{
  "n_layer": 11,
  "d_model": 256,
  "n_head": 2,
  "n_kv_head": 1,
  "head_dim": 128,
  "d_mlp": 1536,
  "vocab_size": 4096,
  "activation": "gelu",
  "norm": "layernorm",
  "norm_place": "pre",
  "norm_eps": 1e-05,
  "positions": "rope",
  "rope_base": 10000.0,
  "rope_fraction": 1.0,
  "qk_norm": false,
  "attn_scale": 0.0884,
  "bias": "none",
  "tie_embeddings": false,
  "parallel_block": true,
  "init": "normal",
  "init_std_qkv": 0.0349,
  "init_std_o": 0.0,
  "init_std_up": 0.0349,
  "init_std_down": 0.0,
  "optimizer": "muon_variant",
  "lr": 0.00373,
  "lr_mult_o": 2.0,
  "beta1": 0.93,
  "lr_head": 0.00734,
  "warmup_steps": 200,
  "schedule": "wsd",
  "decay_fraction": 0.595,
  "decay_shape": "sqrt",
  "final_lr_fraction": 0.0,
  "batch_tokens": 65536,
  "seq_len": 1024,
  "doc_mask": true,
  "z_loss": 0.0001,
  "train_tokens": 251000000,
  "steps": 3830,
  "dataset": "wikipedia_en"
}
MLP neurons of a small language model. Each row is named by its layer, matrix (down: output weights) and neuron, and shows model dimensions 128-255. Each number is 500 + 40 x the weight over its row's rms, rounded and kept within 0 to 999. Numbers have three digits each.
A block is one neuron, or neurons of one layer that tend to fire together. After each block is what it responds to, as a language model described it from the Wikipedia text at the highest values.

L4.down175:489539428486468423569474481478458502539476497545528564554501459513551536414528448549492488475552538590506475559452527451502447481492508485544528504495428505539513545397499441515545508519487557567459523415514475574510483460505472505486508506498512492459533512502420594551570540513472569443538497507466506521489505469522467555532533555513445500472532419482502450545434532545470451526418
L4.down290:482468488457517561492491516474513487531464437522472495532518498527480486601476447536588481458513401543494489470524491483448485403502492521533520501523451466432503515496498546488517589445460512525501441569552530513513458451521451512544552481488532514505492510460472505448466445496467525528486501540503464489484448464624549499481503479496516612485537558506496484525543496586548518506521
L4.down828:530572452535545501368421490500429513522477474483451482541506535536530433472483462490440503548510481504544480513534482552533519473554476509502572454501471513496475496489472470579507473533427472501542502541550505484468498533517502549553519456526508491436458514473442509527458470522466598495490511465533473537524450476512511529486489520412461462520455522526494519561482514513553552470469
L4.down1002:503473465445471468468534525513492421506527478418509507506388516556570454556487536471534520545506439515509513498463474503498428522522494550481478520517532478552548508516436554546518503481501476492515574486489469497525545480514531439500466532486521526460537468448436499395496479580576537567505493551536483551530526507558498520513507466519478512493475604458555444536420530459499501457522
Responds to: Leading numbers in tables

L3.down129:464523496565508498473487420525549425453514511540497462480477395482455494528553474535460504459466468533506513559490454490551576563585535519462490431506483528520513511511510519592489424522527479504438566519527530493522457490499510510464484499529485478481512467486523506540488459468510490513508520496527511535521490415434453505464506525445466560494455467523480517539486527524476464453545
L3.down535:492526487553559549462519513517515422500545444494537487491483420458386464489590564593550540530529551455456486608527471583541561487454502498521512462440483474544504531511490459480469495549470516518478495454522469499559444509532465476488541503530399563545509512413516528481486528464492518464518559472559503519559486555453470477539541450439473499461447514461549426507414576508495485494478
Responds to: Mid-word pieces al and ank

L7.down40:449396510480551534429497468487536536499501514474509433500508538485537457518494453484526470452555493585457419513504466513475511528444517497495458557519551463494501470548469458490477417566484533517492488468426570605483523471474467501504482481482535494463548525507506452448496454498453498512494527465386558521487548538531515495481562539503488450510466554524502508492495525429450507490431
L7.down41:502505498513484497598516479484566487546591485475519561505457477483471464473446489467558513469484556514517530561414532426519452449496451462482509503515525518464503499404507457453454514451525431536529447546503497499515523484500506463484455430443474459469497521539467494516452456517509582496485465489432481553457518530549504440481559511562516453536474470462545604521461476550495497524537
L7.down155:523555491532440543532508529494458454558497554437453459498478496443485498519506504497496490446540507427541455473469474471444464523493519469518435451592494475480494602471490469504488526469542489514464548493438556468530565499518482486521528336442521558504494441537565501533498511484533548444499357481514464470485459548452512498462524468520519524514471541527542511509527492526470419559531
L7.down182:546454558468435542543504487536542515517471503498445499478501452533512521471561442496546512431492435583434463474510448539475473504565567554503480467459438507539515551443495519444528496554478462520474462446566493568478440513453534396526537579437517557512424521486483509516498502458476455532453534510457507514567495516598490518552485598489532525492541536588484467532492552462490532502520
L7.down349:454547516475533465484498495531534447518596518568537441502561464521460521492476546553434516544533432564536480505559540432449554494543422541488494538474512499473525458521512520504456512513515493500504526493502498444498418507441481438491526430485526538546511522532484537566480433487514487539499513510477473555463480473492519516519557488521461530484539473573468495559539520474446572493518
L7.down738:481479426499506543494508502453530552474422467515558582528544488437484508497532559517515537549485532535498466501430547559474541504529547522428523444520414575496511549504492551476480464546501493457501559505503452515509474550542527456521523525471433536463438464512566469505389499496481496540508572524560491514493539483477480450502492501489485498489522437464513513501497493516589458491511
L7.down784:441451506532486532541503537411498571507539563464496484513541505501484412512468507459554563460497410471463513507431476502528525474515499526464472544503505460456491473510562493525560451511510403520492546526567470532465507516474575405379565506404496507514473483459493479500432472479460494538496555487485495451520557505486479426478500491545497540488533521553488550488519469470490496505527
L7.down1384:473427529473509505582394424507457480532436434533544458573489457503564511508615495487474474484486478528502495498498449484495524487545504593491575553528485459545526482565472524600503461476512552410437537533542459499521455561499479562519497501434485483506460523487510475476553480494498487463446421516538512527431506506565555447555493442488470518446539536473495556477511545500499484562526
Responds to: Table row-start years

L4.down24:519516520516489513525533490504529568452488513503534494504473464512523521481536500501496567521492485509559565503506501509474438516510488661464445517524562457514487495498449541514492481468439547457445465523489508476568460453460454456581541502499460500468509465520509422500593429466542532505452496507521550523518494456381491489473558419459475472415492467542533512484515561495491464500525
L4.down610:511430552531448476507494528527565613510532525495506471563498472497483524517581544460545463470591491448445464472516535418516450504501577540542493500477487486462448550504478489458448499491505512524494436487524495442454528542468519489509495501545491484529503522502529531562525466539508466493472510452516553492540558521531492434526506484539445488520545468551420488475552542564503533556475
L4.down708:552498493534482530529487428527511671488539466452556523422479444576488502501506524474412526505452506516530551534558440542481552488584499531476553506507548456550555538505487508431459575444498451490466543526555524513536515474480487518534501441471369478542536537524454461493452490456485577463497506551522510459430503398428535411468511505487506527481507458561498590503484520504455475540470
L4.down1297:517515487465558521507442470467440509490511440487533462518425483514459561515477560429527509520501469519480540480498514489450369508505509502551449472492511407518512483525413565480512565453486456556496509487526509589513525492496543480467587536523525447508480494546542436493542453495511542547498475401514500504515496492526404534518468523517474454481463474477578477459613554482468439503452
Responds to: Sentence-final periods

L7.down134:536427484511547468479538511495472523515535533470486480547408508470522443516505491460584504438467472412502495461463459559494485558539477478537555450499548517460545505488510486478492541530493459521502542460552430537493561566488455529446489553523440455502572550502471525485497494513513498521556492523495441541525446526483526528511530480430502507458527461573483422477495457505507480572524
L7.down518:547512569515478503476478528564545541503526558478585566503514518531532514511564520540496467458495518483515471483518493446466502448514550451487523444590496610517483519537501447497510526542507413476487491511447524460488519429489455464517479516470465423438527519570491497483527462514485480490425484479500507578453522539484496503428482471469539534449587443592493473510511511567511452548488
L7.down550:475471475510510509463497504462520545453483446466434466520433486506418471519461542430546458463540485430510504449518533514501630493520438517486561517439514470500569473483535496474415510494477485525545490471557523546484510536517534482480439489564456460486471492492462527564527609545526472515482444495476519531468527541534464546447507428468503493463490490533528551490499564489504469503499
L7.down765:530511432491488593496488520438403468553515455500446443538431521512444502537509507525437546503539438481508517463494557483534525514553446499479450528435475453508485506470488547541472509504551482588483543523516556468524525509520543561516493453537464524510456579481524436451449553466532441491449533481438420547475532517540535437482398469503445517514520481501464556607503465478497471504537
L7.down894:575480499550523493520567496549484487461604448518440499518404496490484506525495495516508567490464537471548480438557474508543488560468497487487484455519478417485527461490451510515411568489524497516522520455473488572424448489441474541487553585487416518514523482574477484504486479493493564472531562577518514533634525506525540417480566509511538545470473490443518513563524499493535490512528
L7.down947:507587502483484556523462524525492508511567442506505525494478519469489534455508515545481526440496522415518500563645561486528585480503423495471460456530459499511541532532533513485458521465542494464490503429462532486469453480455496477498573501373452486503494517495525452484530529452424591549434540480437489529403548562492511480478506474514472500428465485514556550458445485537497569507496
L7.down1005:464485466507487553515647453424487496492556424454524515485496458559456508512546454563463563379493569529456503481546479512445522451449556564510475418503498433555474443502506479511439515466517470498488571477459443531485497463500496523514503504550553520540495535511501414512558535462473509451539500415504531556484522488507549476479518415465432527537512501507463491501481481515591481495488
L7.down1130:522423554500497511454592530484555541450486543445460533455524591555486501530495518508510448464517539499450537487496539512503451493459390454525566509478556544573570411449511466503506492485511490535415512510486521516448428493579600483455444545500532466482486499450483526552521511515475498574515474486552468459490477568460540464530488422459539474505510501558492541515500498558485477488487
Responds to: Indefinite article "an"

L4.down445:467486496480518476548472467589527421470459570480478524521460509451510490526433563469530501506499526543560400508506516435458465621477505469464477476535535475438522556496481525530555570477467507518425515455502491498510562556501536540489506593490459482547443477521471474485438466509526504493518540507552541400486603538533538466476492460514464493427478491422412523443476512472523490531509
L4.down625:479422457523503522529503496490455380521487531482524557441535547471470455449491495481542474522498525457472542585501504556451463484555488558478530475528467435482501477427490555545502532459450453484545493421528490481553483487458480467467473589473537471561471435452558479493464511495461566552530480546526480498464470495539541532487447470502505483546513493538504512411523522479477521457488
L4.down1047:471435480569484475481533427516467440506494566452538415475460429531468456505458487515405430569531508536552475450508486544442521516474559563491510444478490495506502547558469513527548451466550501451511534537485470514445496469489461533469520522551508479501500526375519435498531510468466478485521545543475402542481480428542443541453478444486550500503531472497493583500487456485452522533476
L4.down1247:532556452480464510469466507504505518521489454501396532590453517489474492582517494485489522491437475467550446522539569425494498448585442445512476462460487538552455537463532436540422444498421471479530481542494541456462477483512456513488500497545542457491518480481529478539602568481480518460546443538518489461463553457559556461505538505528474518494475540542455482539487557513534521487501
Responds to: Wiki markup delimiters

L3.down1028:477549552502546486500448542491538513450438547487381555526495508503543461478521543507491484447496525487499557472490487524475542548548561481582570524568540458532494499521439535489461492542471470426520527512515488504494443558517471554487431528514540496451542457516520460457530482537514570553482521527491475462481516432529405545438463527490514571554531513511492499505551492497420490487457
L3.down1254:502563526584515475557501548504530526515448548527450508475571498516461443478515535463521488570487433584524458463451498574529490489485583450473598538513484517519461487482562548516460469500425487474479494527525481425549489531482461559489579478537440486501486410538449484469514434559492534529520469525498508428437471468517488519433484548580505510538466503528548479484534513542542484465504
Responds to: Space before statistic values

L3.down133:518455503493507486492429518503533509523525467454569483453480517496501508521507512493542533536501500554488500602519509465493524452510522502432410525523479506488453569587483522379409445515453505502532455434571485478558508582436524508572532484465451470413545471530576469396500528482539523521496494536529455527524538498532542495450479507506501540479520484559459519503534496465530487517486
L3.down825:505464466535574441491509448418499436486555408597505542447453513557547495516502528546482602480525516489511554461499483429594426483470474485467504473477500549478511475549500531468522458522508448585603557569513544516499509529477537542438498489467442541454560404485508497525471491459483505576523539450501550463519480541442530499490467538500522493497462513459525512504495511501543532468470
Responds to: Sentence-opening time phrases

L7.down211:583573559477510591534484483553432473413498545554483495516466545479513498562545473481530471509509560606503531541522483511530478499515517508479522451477510472535551486543433562491516416495456438549513563499550538550506516534468453427472464505531463515580494431470550441473464481505522461508477511479518442517492551475460484518482486436447565465509543489586470433469581516587550535459491
L7.down335:531493489515556518520479530541483513454549551475501518509475499443469496528472470537487527410524511559470472537497439501517554474587486564485508537468456506537514465581469545535454499496503476426540571534479469481504493523542407517552516461473531481491460501455446452543540488460449536551491476499520519472494469450477515509516486531533444563488521492465558527550522484503471478497477
L7.down446:521542522453417477489427511505493446448433500460467502501468444565547502505447520540561455476512471510513535491495553517474446495500526430541501507558490467501526558511553578526531568436523521529522482438517461477467542534463507478596515492466495515487492569442473483461572526481515515515512440524522514417568571417531470536533534532528473470517516517501545515441485430486454557564496
L7.down633:516555436480524560496458555531493433500506490451430532532477451476576538582515456479512413538492495529494506506511449504560533548509532509463464476461491502479498529540489587488502503540455472467502520477562543505443525556481492446511514512500550511587494408558543470493495478504508515474542444521450502516532546505592525501523535504499531486424574477551471533452539546488538548473464
L7.down709:471486532557518461447431588477523452538524542464521510546470448536536539495603403450521534522506533443538507572492499442486515577445487504394518458521515462529507534512441528534480513538537461396494549504544523525470524455498472546488536466572490547529520465506573569528496497489485488463532471584577484428471524526490516463457432474489550475565466498562480446479500523503527498498471
L7.down836:571464560488554489514462451459573481478515566478477450517475472491540514515482507498448498474461482476478435514392459511468502502522565493466487486506457484543496507501528578521492431493510489503585493440491428552473442483493509445536499495464480473489504463442514488483486494468523504452445562512532447549471475578435512512503541495472555434515523466528531470556546594601510493528498
L7.down1283:578467548466535476533553506533433453567482461525581468538424472441507488537505481512505576507577478535532510558482453487448434477408559506406516471469438486468510481526404457434480484494441534464466524509423520460473506525509533492490523573450492553640437464505492502518442579527541466508533522562528453455580484456579481509566493487526531477469534503507483512493496465503509484551439
L7.down1530:546496531445543518502524469462534531458509465490536495543454456558486497513511523517470540450490524455457500473441475449497526536475497482490418500541453526459505523562489459477427465493533539439490503547449556539512577536432428524592501411478510451451527489528554519453511486393503528467552498548581500470534482464536571497478490559557460449517520488545451449515534449499544476534480
Responds to: Word-start in proper names

L7.down6:467540516550477463432473554526499547513486467456511534494562486579454478517502481528445579530470508543422526497503510495479544530465495459524469494587544535563411485518483536455472485452483538450562485530518468422497457533519507516538540513470507538486424547549554530530503491505487449483533490517480498463519461487532557504483477537562467511520599563533516504485484532477501559524525
L7.down346:463517468468455451480468531439515555511532459476510469497500491515500518509484506538472453449496466589481499511531505535487539497495549504413529524554532522511490505489456533429543480469441481524485478583516501487458515562537467614421502504532438475470554469526500574473468532575483468536481526507529374488511512549444459524511494538454503461455573509497487606483429530477517509541443
L7.down364:472545483483458543528532465432513509490522531488479508412494525585455560492535481460505517538540484550506565451547553566495514499502435534564478490442571446518468453515508580524500533483519524490461462465434483499514543461457516533533506476479496433482430480510538569457543513491477460539526557485539446519509461513476479533422451489485537449503465494459481473444448560544492509496520
L7.down940:487501535414453470482506547539475425468485509506503440498526476553467518463561501556452464482574546526451541493498461499446616530570535506487480461575486457564515547466350532507453501521538609478497482495529593516498533508461513527571523510462491493519470503482552500516440590459479554507435469508519531449476492491509442541483518488506509519491485495537517440431564560440454437505460
L7.down1231:510548495473517509519507485489430667483558475552441532422456507546526502476518479502476441456513566488474480508423533445510683505496456540488496460471523511489398461534445466534510520555491506444516515512503546496526492527497572545592518498516482508514517513450507564481458529536498437467558543432446511516515471527417508493483460463543509462527484579541491450510448461408498541517501
L7.down1314:572492562518506498487523510504512455510514549477502570506471536454415519584477473542452522424499478525517518477473519480424544550536544457496470453531531549526505553483442514462488589520465476513540458499464446480503536543517550502552502548420408528472448509566474534455511438490594505497473524570531477445454519449476528580550439434500523448472474456572512533530482506443476517486471
L7.down1318:486457570501526437485561521456518477551459572467487425431374545492538487529463455582412529515529487536492582519541490459490428473538540564500506515566441510452491556583482540497499449495530523491470464504535481502430473504473510574516532577505460487452520441563545529497554428482509490507461540469472477489484505531537561532504481558441462484464430494464448521590537487413581513520391
L7.down1327:504522488564529429431496489537520567450520512477463568536509529544552532456533433526454493415514485538513510451465539444556552519539486455453512457550494547518544485474462514544431588518514507516481569457505538519562526543475454473527532482435423538513495453543542464453545498527495515491544553484481436516518475500539528495481442483542494485480562504540537502413528513501485511478493
Responds to: Time and ordinal expressions

L3.down750:548506511493540518557573463544448500490501455507459436508477485467463493487592419487511509493534422444509500439504522532425601520501566412459530529451468529509495494509440501492472534511488542387507480421539510465484510465562541525547479518493442490522558558631508512506522569485558544509451499496490430543498495475491500513482482503520465522511425485517463455447471562477410534547433
L3.down1316:576491472467503493516497526482493525460557501546480513525506526499519511492503454506460480457469480471408484425514575499493448491623499485444503517560463495486595466494462469527445540537519424440533463488490480509531424460478370476597549507532399465490548534580548497439514492551520531477538501512512470519548522525483530483522474471546481514478447501522541421540567536465477479516550
Responds to: Indefinite article "an"

L7.down493:494542537539481544523511551521512498509446452507515546472467477440503499520427564473456511476462436517495541519548514555542503454567353555523491441499496539526471550477472485449565478464484544598520549474454443477535517500509562543499514496459519453547503504477473545513486487517461416482522526482492500556463530450443500579518483468498428550515468513461498525561494533494437512485414
L7.down524:470555549461480598536505471564519452474464500485475492453545504551423490541505476453562485574422531532426483468520486517473425503438487473532501491481467492480552412454536536531561487529525486450526526419460466500533475582454539437508535527482523499539461522457486482507464506482441563473527517475476485517607476563547437491515544529480499504472547488476409468523487482471505512505499
L7.down752:561487510391478543516452494431604471569537473400559484559514432515440503446477459454512422446534505566560512515415485449470466503474440464469496457494454517471476463507471481491524515541491493518489515422517478474505522455503479489498538482526487548432462532517570498476488422510432533524548484461496531545572534511532475514614448547471485536483500494504554515533474440493489470492489
L7.down935:497533495492568609521501494520515430459507485509525426511504487427465495584502555483417461534535461490535530507486499535559396577573464459514481541493530513457456456496560527446451529449493532475548492455499488533467461497467474500446545504507488504505494480512526520494466569456519509517472466527520489473524481522497515481483545478576473515494447527481497477535508497520522537407539
L7.down1266:481431428530538428467550542480517425477485437453506516517459464529485465471461450461503466400500504468556524520484447444523468513576489522526480519451450508422486544519478485486445521485570548451534561500524475460466460422507505435452530504478513556453451560488572516439529557495528526526516444450512560451516552532600471595477443520479501463428470511589472492544599482500449450458488
L7.down1293:472483458557511413549504486544536472435559495528483512469492434488500447512624532544499455529502417476447534491527511546514483490488508458460502487499513544490489514563523481496488568510507446461508490498551510456469538518511535529533432450479492492528481437539510483450530509444550441483489511473453504524514505499499497476529421533466506548547522522566408465515566510539496588487556
L7.down1520:442560460543557470540537508433496499496533531533589558547526539535421519427535423450485429507541595456444522488455533477489424512506437526530557536505465491485474469528494471493507589501550391493520527421484506473545471491499500596509451495478439497475529560454490484455534527586531481538479515489472440436412475529516520484504541459521531471484453490423487527521489509445451471544543
L7.down1529:449506513547457500535516501510524328506522455495478547518450489552523486537581525482494472481499469478490528535491539522499447515519508378517485536515491555497498469535448446513487533517513468495527431462536511512483548396493532500503528529439520509541500516473515494455455512534511499493483460498449580535518536539433440467547515502471534486539488523486465431459534483527514486468551
Responds to: Mid-title words, sentence-final periods

L7.down108:555550460498503439508498514511471458521468529512402476533506452469528499573521526526489513512522481530468568548402564554483480468500559476413513463476482462488460497543531625512582484493483540527504505563487551517547482505530533500570504502498478468626494508521530492536475464468478514532547541541474465510486541455504490403524531494519487566524520507473433518462499531459532493592530
L7.down796:573473550490518429490555538470504514517497411446481561452474442462450482430496532483460446499457477556520559472503411511474532474439504468503477533516523506457545477535479428469471450450509451519494439475480538479496513516515473381441474570540450472455573556550427465395463532472499479582555499436523490526475521496549451553518590477501497493531516496466491482582510506564529487441490
L7.down934:579548469555475493498505555465467563509510561497490550555531526497554506499536572462512476441467446494511545488500471445488453519526474441484532567520488474457488458508503514525431478465535430479520528468559546602531459485483484547593436530462463531498546475520518575483568454517510497498459487532526456484522497512485469528464540470493492484508509555399504512515426486518571532455529
L7.down967:480489522447510416482517536418490527520452469562513503425536436471503482490468512529547535536504503510516498474415507520453535467507571433488560459545482489619501455541469503494536467458453493451528512524475483509494535521477534502567471452509444490534438475531534500541535487504452541534525516504515447508452471505496630465444528505459560492467571575466574562558508502529458472476495
L7.down974:557532533474462475502541484574526606494481469540488517463503486517493514526495515487448542536499523564536521530518491437569526575490514436578529496537566461462493523499430457485460536513494464462442559495534482489531499535519473525503523488484534505523501428516416527495442519507445493583482488452490539572438518527475550490468557498487424532540493547446499503536484545480496506470581
L7.down1034:509475504483469460482438460458437528545484426502495561519552468498486551578532534486469534527513504505472549515500490434464465575492534429571598514524541521486532493449546509495482600494480486483491471505527500525484444543519545499581451507445511571512501528486488537520480500521466490469520455468495484544526464560414544473493547506475569459532492515503490570467531465522428423526510
L7.down1117:513522466550424509430506475500538447472515447513475454497454476492513442511475539489560499552507481491492442542550462502505456562521470429491426481414464434462477452524507480508489544531557501497522444530445431580531545485506525474523452486404463492495488513525552473450534537453475465508456421501492516525518521511554480485542483498490465486531427467476480562590569429469479533495499
L7.down1533:524569465510519558518460539515467416424511491447562517506516459427515500492568467528567484539554445481515481500465525471517425494476531444445463514506540515502523475477505534480428524529472528506503481508566502464567515438498498494515468530470464453467530545503535466516516486543501483499503520395441493425579546478551497471486469467522544541546556478443504509513485453516533457524519
Responds to: Compound-name hyphen joiner

L4.down313:537594539530526470528543480476500480460504504508536488473481560514461558500544510515448486490463500526582560551527495512493492552519466459562531524561542577490494446466444433528463516537496462422476491530475451515487477576451503533494496521489497521532487473516525479415497520545444497470502480451575512434511451527488514555537441493527425490532492517571480529508437504502562476499524
L4.down572:526518503576482508486494468440552588491548548513503486531503507529487506504539481497480529616478468540518495561523528554522453546524539466534473453491574478450551481514434499517544526466512477450478512578494481516517494585532483428482461525492480476565477478489454411468504473503450419531438474497482548446491454503480531583449432488509457500456445514542489515583437480486534480499564
L4.down741:500533484454554535560515474481560453524544531473548503530516460547499555475511538553453490536522532522589488497495431489544468569549524472511519538555474543535553493523424512558462478494483464422470505506491480516535500563515437493471512532531483533618483495540494521469503515463455551477475502547598475489405482460444486549465440474492475481489560533478496531523510507458491585516470
L4.down1273:541523549499488416450535516475458528539514488525518533475521483577471504504568477503480506566487479550628515540504534526473546570575527478544525501551503495491548468558414451521442423519504505477500533495445506523520421527549466474513461513508437464560534520538514482429491463493471538512552570525527503496474513547412487527487482478461443494430509542527434602555471573499495480481446
Responds to: Hyphen in compound words

L4.down125:434457488444474458490541535509468518501494514544391474456473544529475501465496483547451496487491477536449451463462480522513459464497387521558518524510498580499472481533515483592538484511510452568494525512485512509520477515516521491551514539558491481451447426430480509511447544535459414573580550506448505503476438567525549485499474536491489481537542554508508478472509398465515562519509
L4.down665:460419507502418509411491527488507521544558435486459481536531516490480571560490506489475491548476521471438533503566508564478497510476557494526573389457509507491574493534530545492556531447500552477478497506505498489553574472405418436528518511543460512515486529490496523539534597476489445512478513468463471470486513558555458557484511461470490505482461528417501481507560498472450472478536
L4.down739:471452528515510515487473519456478612454486499481493526521413590494445487456544524479493545548526438446542500530497526428502483438506437454514530483569481503512522442479527443466455456528530483526507462462603533500593477466493517514539516443578503506556540497495567536431467566514482491446547504394494485517467480492490571497441527480510475422504499536487490445545507579479496424487436
L4.down817:523423468363528498453448524492492559500555503490569544523535377557446454520601457456518527454461529514408475475488531501563452518491510541452508490441554525499558546499403522516489445511480487441519539435471504500575516532538479481565509485523532560485584547517527515497542502489556487465462560519490455498478372531495626441504488460508507479495535498492464535509530476541511461521551
Responds to: Under and directional words

L4.down64:465583496551589538520528446464467596428535461538412498461498462471463514480574480475512543473543539448432551522540535518464520543511555412522507497519539558522563475525435477524474506527515485483530550469497554476472561521458491462513447541554503514531465567525485486494505560517538508461452487588539498549478514519522480444469514516523443542467492400525467435513479554458477478518553
L4.down1123:497548518439530559470482578468500423537481534467498473489510513483424469509530572519491511511400435505458487491508406549543477515535624492514498526521482526520522494499440520488428545608531502540438490525451564539524427535487552457527485484539459490506539499454512531515485533526494443499531517436430535463480483534540514510500497412525408479461561553530507493484514468443522405514487
L4.down1140:511572496529495494489504439651502448533554488503516511465507541500520525466531484494568552499460496531474501520493517499444492528487470507519510478544477603466480447541504479510471501571448522510508567553468463457516485523525508499552489424534456536487487577495487491513469547523576489455490490467463491503424523470533508487553480437489507503560511545487520426544432485469517534540475
L4.down1498:455496511525514510488478519531442551483519480510505548450453470528497464501529549501470495525456407442459599497512494428530454518482598493520521494487475514511616509420490522522468518480553449464536499574493510556543491500484501491504507458556505549484477550499510443492511515460506537499527458474383442515392448530496488495470601439501449457533508454513506597503476532470474538464581
Responds to: Opening parenthesis

L7.down193:469567452528458497455451471556539527408504459510521600530548434518471494444510586550515572515454534477484472410456444474602548424477557593524542529469515464495481508480531483465496515474493590515527429490540561484506482527468542535513436494511535517484506508491536522485509491470436498472442477514501436488455491468486483543440499541505536463574466499500451462480499523500491495505549
L7.down350:493446543575504503524469476459565513477534540542513451524433514544490478492460580519520505515482584506554497504512528441523577504498478547508477470518480573575417428555433498484548465529475516465543551514448428483481484529511520464565463523497455579530508515504471504481582476465472467526470545505444555473538576503494492460450550581510532534554500539495473504401521509473556492476545
L7.down829:528563539493546469500443480515488594456498509536563469466508486524593460491529471514526545423475507508510511538510464476464433536535465475543441437449495530497498477541470482531528539477512573407553484621467504491450478498478467464542492512479409489544514467474538578471536526510500450492445486503458447502464480457548566512471575522509530528482538486554514549445512474506498543457496
L7.down978:549508542481582476498443495546509554526483508516494528499536517474540517566519441544460578552509517502492484539453528519515569548539445479509512560468483457509511549521484601468549520504568482588455492485416519518500450481537558471505551552460563421486498551499538439454505471505497493419558429468453476511466568517485529496492475485485466535550498441535481462515493541511586471435536
L7.down1020:475527495443500385489463487551489671450536564533481442539515505508527490401494475519528460567471472533508469464511508448475497481469473554514549482508516507471510454487481506565527410500503575502452464479511531524485492509563492493459460477473516505547536500463447540486446477533528516542519540518477449425423539535529524459504525516581511501447605493527528419532488529468491524540508
L7.down1151:515574483496522542490459537460435492525479640475490556518464465512450529440553552511526509563463492423567430514530498425515456472537549473536525493494543384550519542486486496433541541474511460431445482528517511488519517548436497522543474446493514469477495518525478508477495465478487443511465506507518583481493486558470551433465496522537441547425468496573462468446516488484415503490474
L7.down1188:505566480535460475500536504511446515508556525467458495430520459562486507474450504548482533618428468435449562467482535468477524444513443424511507543435512502487483519546487445490518555527501576545514508524475519461492493475463421539505540529484544434543478526531480483467558545547475505554466559518572466479497522465508541453447520477506582506566432487500512471450503487487412511494509
L7.down1440:479514530510506480471506530473512504555440468491456531526469450506532561470557535505498476544487550499441524519552487551562507500438515437530532474529528472477555446494498538506483417500429527504507385553492473540574496509531472572569445467485514540418513531524465473504482410549509479514488579530432519466510512479506416428550447543416583432490525516518497438457564455587475516518489
Responds to: Sports stats table separators

L3.down304:485561464495548493510521539495487535569407532515513490535468508530511508504557483509478535538540495461536504525477505449506459450500493509513529508502457444464543500403490536547430486491424441467497454503471527466559531478502424474538473517499516468518532597529489539536525482439521521494474496474473495448516537557518490491566561452494506566439539535505462539530527581549534448502510
L3.down1093:492435439465457486545479528479467460514515517414443514569457480472479479461582502413479447504497491531489491500497547532510508497525525589522426437479524551499535455552494457505482536507505396462451534556437509493509555487578498513498495539595475425489473551475507570539507498565496559521458443515503510499565508486491520529462549588552494500455484518505503584502539431530532519525493
Responds to: Word-initial N, table cells

L4.down144:429581471479525594520513493504545433428485393480561481461533591551419521502444451472504564469555471398569522471482533528543418497538492477509407516547554511515465530506458502507512505478467535528569514485506492531481544496506506497506473523553542522440533489500492517560487453460524495448512501521429537474472474469573462509485472477533458540522549492466539526518492547458540512524543
L4.down214:511449478497497473499529560522430567525486527525515541521533425536465480480504443445539545451548527581507486456497470489536546455498508456500550510434521493467514482508485437513566492487463544471469414517489498444535480483537517498435506506557515488522431547490492554527551506483441449502513486470548526593489511552510487525456521458420487489524534496493544495533545549440455588506525
L4.down768:539463504459504528507566524447477600491507512536422520447513487480550499473529496517437516533444631520451516486484472533507466466521468453487556461600552478514531536564472444545469484510525545485466455523534554490445498543455492506534462491501503479513478542472500526451592492525548527484492484498440497616581478553474539486437529538475467569543482469524513428522523571466500465504454
L4.down1037:533472467470536441451488541575464515526461525482479451513494489523502484475503515516468498472510552493609466476489491511476469431520487498460479465461466439494531545470446466545530504475528508497513504510502524447506486533493504485496465445469445531442501502456477542475558513580533532523516576480439483462563550442431552520452462573650485556427395515563563549551634619565560463522472
Responds to: Inner letter i; first/born

L3.down474:456525539492486496488479483514534517508455511488549486511490534504469518443481461461533494492572465420513465560502473544476402541468515509514457415493500515448500506514534571526505507525414494539527555495550487483555537474466509462553553543496555520495425443552548515488464449528601541494423535484546455474499514488523446516484499408527470474446409474556478499498529478501515487531414
L3.down1225:518469469470530507458461521461516586540489469538531446468497500452472472513429511539493560552462463507508467483457463495481455526489516535406475488512509423476442564421417498493557516524450535582500523521514502400517458554500497501626513512527499517461522454531632559497523457542508531521465577533437427470475489496441545513506474603540472489512468485486485532504521477521481437500399
Responds to: Sentence-final periods